{
  "num_hidden_layers": 8,
  "hidden_size": 256,
  "num_attention_heads": 6,
  "num_key_value_heads": 6,
  "head_dim": 64,
  "intermediate_size": 1024,
  "vocab_size": 8192,
  "hidden_act": "geglu",
  "norm": "rmsnorm",
  "norm_place": "peri",
  "norm_eps": 1e-06,
  "positions": "rope",
  "rope_theta": 81900.0,
  "rope_fraction": 1.0,
  "qk_norm": false,
  "attn_scale": 0.125,
  "bias": "none",
  "tie_word_embeddings": true,
  "parallel_block": false,
  "extras": ["capped logits"],
  "init": "uniform",
  "init_std_qkv": 0.0252,
  "init_std_o": 0.00514,
  "init_std_up": 0.0252,
  "init_std_down": 0.00315,
  "init_out_by_depth": true,
  "optimizer": "adam_variant",
  "learning_rate": 0.00122,
  "beta1": 0.9,
  "beta2": 0.95,
  "weight_decay": 0.23,
  "lr_head": 0.0117,
  "max_grad_norm": 0.5,
  "warmup_steps": 217,
  "schedule": "wsd",
  "decay_fraction": 1.0,
  "decay_shape": "pow",
  "final_lr_fraction": 0.1,
  "batch_tokens": 131072,
  "max_seq_len": 512,
  "doc_mask": true,
  "train_tokens": 868100000,
  "max_steps": 6624,
  "dataset": "wikipedia_en"
}
MLP neurons of a small language model. Each row is named by its layer, matrix (down: output weights) and neuron, and shows model dimensions 0-255. Each number is 128 + 24 x the weight over its row's rms, rounded and kept within 0 to 255. Numbers have three digits each. A neuron's up and down rows have the sign that makes its largest values positive.
After each neuron's rows, "fires before" lists the tokens most often just after its 100 highest values on Wikipedia text that the model never trained on.

L5.down717:119121244113132118108134134124141112155122101110117128120128144114130108145113105125079148130139082156090088136136136162169119089145115119088124176119129164127113117131118179117122085106179144090103135130157102090113138134142162108154083127154150102106118176096094141123118156083129094119121133151128107151158116125098170129118127104121174145137120103142147095137117134130140150140132112088079132083087148126157127141108160125110159135139113110177104149117138111105137126137132152142168126139151152104105109142119172096097129138137057131124085097172129137145108159165138113119103125131128100090102143135144102129147116116139123124151164100170147118173144122160090113116140132108134085129108153116100146110122136122139121113112111098130106167129078110137122126123116125
fires before: "–", ",", ", ", "-", ":"

L5.down120:097091079135091145135124163144147090114175142146112134138152158116122104162119104097125090154136159105181126123137124156142142138102113094152126099111105143134141123177081076151172120099126114113175112133103131127128148114114162139117114111067157135076164091138127117136145072124145100133133113108137147171118108186122122137157129127145111135135133162154108198120139144137157162150114134125172105130144118131112116109148191124123104142109121117108105138146106106130129150153116111143133154108097128127123126099115181114133115109096155195168097125161122116107113152126145133103110141169119107141151095118119127149135120151093135111097094140138116137135140118131156092129110151096118127177129140187141134120104094130179096136152135183123097170148146126141144143118120132
fires before: "5", "6 ", "4", "6", "1", "3 "

L5.down896:105141255149115091166116123126110102144136094151121090115119103113128098119140147145102140128110106103104153144129114232134136127117114147133160148140102133145119084159111122133104154133152104126128144120132134123120123136139135111126135145122123104131110147083091135131098165129153119149116129120130090129114135147120118064119116124117123140144102124163122090123126148133088088126121120105086110144112128120162112149142100101104120128091154131126119102091153141112157105108135120125151195114159103132113119104117124139133145134112150153068116142183112184131143110148132100137162120141143147104121141161105128153124124098143110167143107102099131125083135122135140148122097086119117131141132155115104114131149137136118127132149112110143122145135143094127118131152135105
fires before: ".", ",", "j", "–", "ak", "m"

L5.down920:092170193101142096122123121102138133120112120143100090092107156106159146121131113104123118144106100176118139155118092171169081139123094181109115120177143156130120148113125123118108126160101137100154123117135155140128131117154167147075128133130129114135177116156119109144137134094118073130122138175145132120130150122152190107121138133102122109107124139128115140132134102098120093125093144127081125130104140125150136163136168151146123145108135120122124152069081129119127087123080145127110102149098114151129093090111139099090097106124117159089078139144155113111138167138143129180143103108148118136076131154150135115132115095094100175152118102137150144124150161082135140165114146120127143116107116168117143159121094090143125165155118160139165104111142125147125169101129130
fires before: ".", "″", ":", "′"

L5.down834:163137008131120134144106112105115138128117144131142128153140160162117132122096106152132175107154144100118112118126132079160155178121143169143131140087143170116125131130159114142129126120132119116121119158133128125126145100143095152142123079120151168138143118133168123120176129138097151120120133130132127115154114153148164134103175131149116131130119124159142222117138113116125151139164101115165156147152123131114129119087145120097177107169094130133135117162108124095132162132147136139153193146127129146181111149171104144135176140132118086120121145149110071130119120136121103129143133114088111148082122129111136106116107107118131106139125127108118126124119157161117148131161129129127126128183118167138187128169148134140148159160172124102125103105113120123142154118160101
fires before: "| ", "|"

L5.down773:149129133136115144130124119125129117137112081123106130123101140094186158157100121113150132128175111125182131144157119076123136128124132094130153133139132093133161167107156158104134103134097102096118116109145128102135125127125117140128097169110172190130115130105122156110120104118161141141153168135103133082183151117116107132113107134118127125171129121121166093117119186133119135162125160150148102104120182085152151137130105115163111154172101122124139092162121153126096131127124095123142153168100130168125111141101086120078156108138077130135163130187152101100083114129157092118121148102160098119099150145123144114092163094114126183146096120143145121144152141100116134104119111140103140133136155144175115135140122104160133151133082157094139131156167109155099119131111125
fires before: "| ", "med", "wind", "s", "individual "

L5.down691:135153111132163130163146131137103142124116128114137108153139158127144127159130156107172102151148145159102126121138129152142136113147149114079133087138149128131201135100094145112111138130112119125154108150143126149086152093140161114119132119093091135148146140100085093091182139085089140149118086108114133138095118114169115111156135138133149108166091151114132087152077140114182141145112120106134159121108160096133137130138137098121127113114172153195129141160128137165114135130136141103090142139121126114143113146170145127146101089137105072105135172163118089118129153135114151108148135126094099123077126130131154115117136099141171112114116159108194126135161133144141102105194132123130111141150157188099120111116099141128152137123086155133126085099106120110141127106148150
fires before: "with ", "of ", "and ", "| "

L5.down172:186112142153124110159143128111160113139140135134152115145135125097100122101084160103094093131124104163122119126125111108116140106070131152112128112163125153134107087126145124096085171138097072137145100115093103118112094181128125115165086158133100129126118146130138106128137145097121122118121122152161145139132106134113140118137074132102146108129135115116080119168105170143127107114140133129133102126105123120121134155121114152119122131162122100105164136163122121155078083168122136155170127146134078137141125106101138132145153088077110153176157111127091124086152093142086118103148081178143124163125120122154156119122142138099076100155098121151106149127119118150125105118151117127106084075130144152157133117076137124106154122107114113105148140132163143112102068155085133
fires before: "4", "5", "4 ", "3", "5 ", "6 "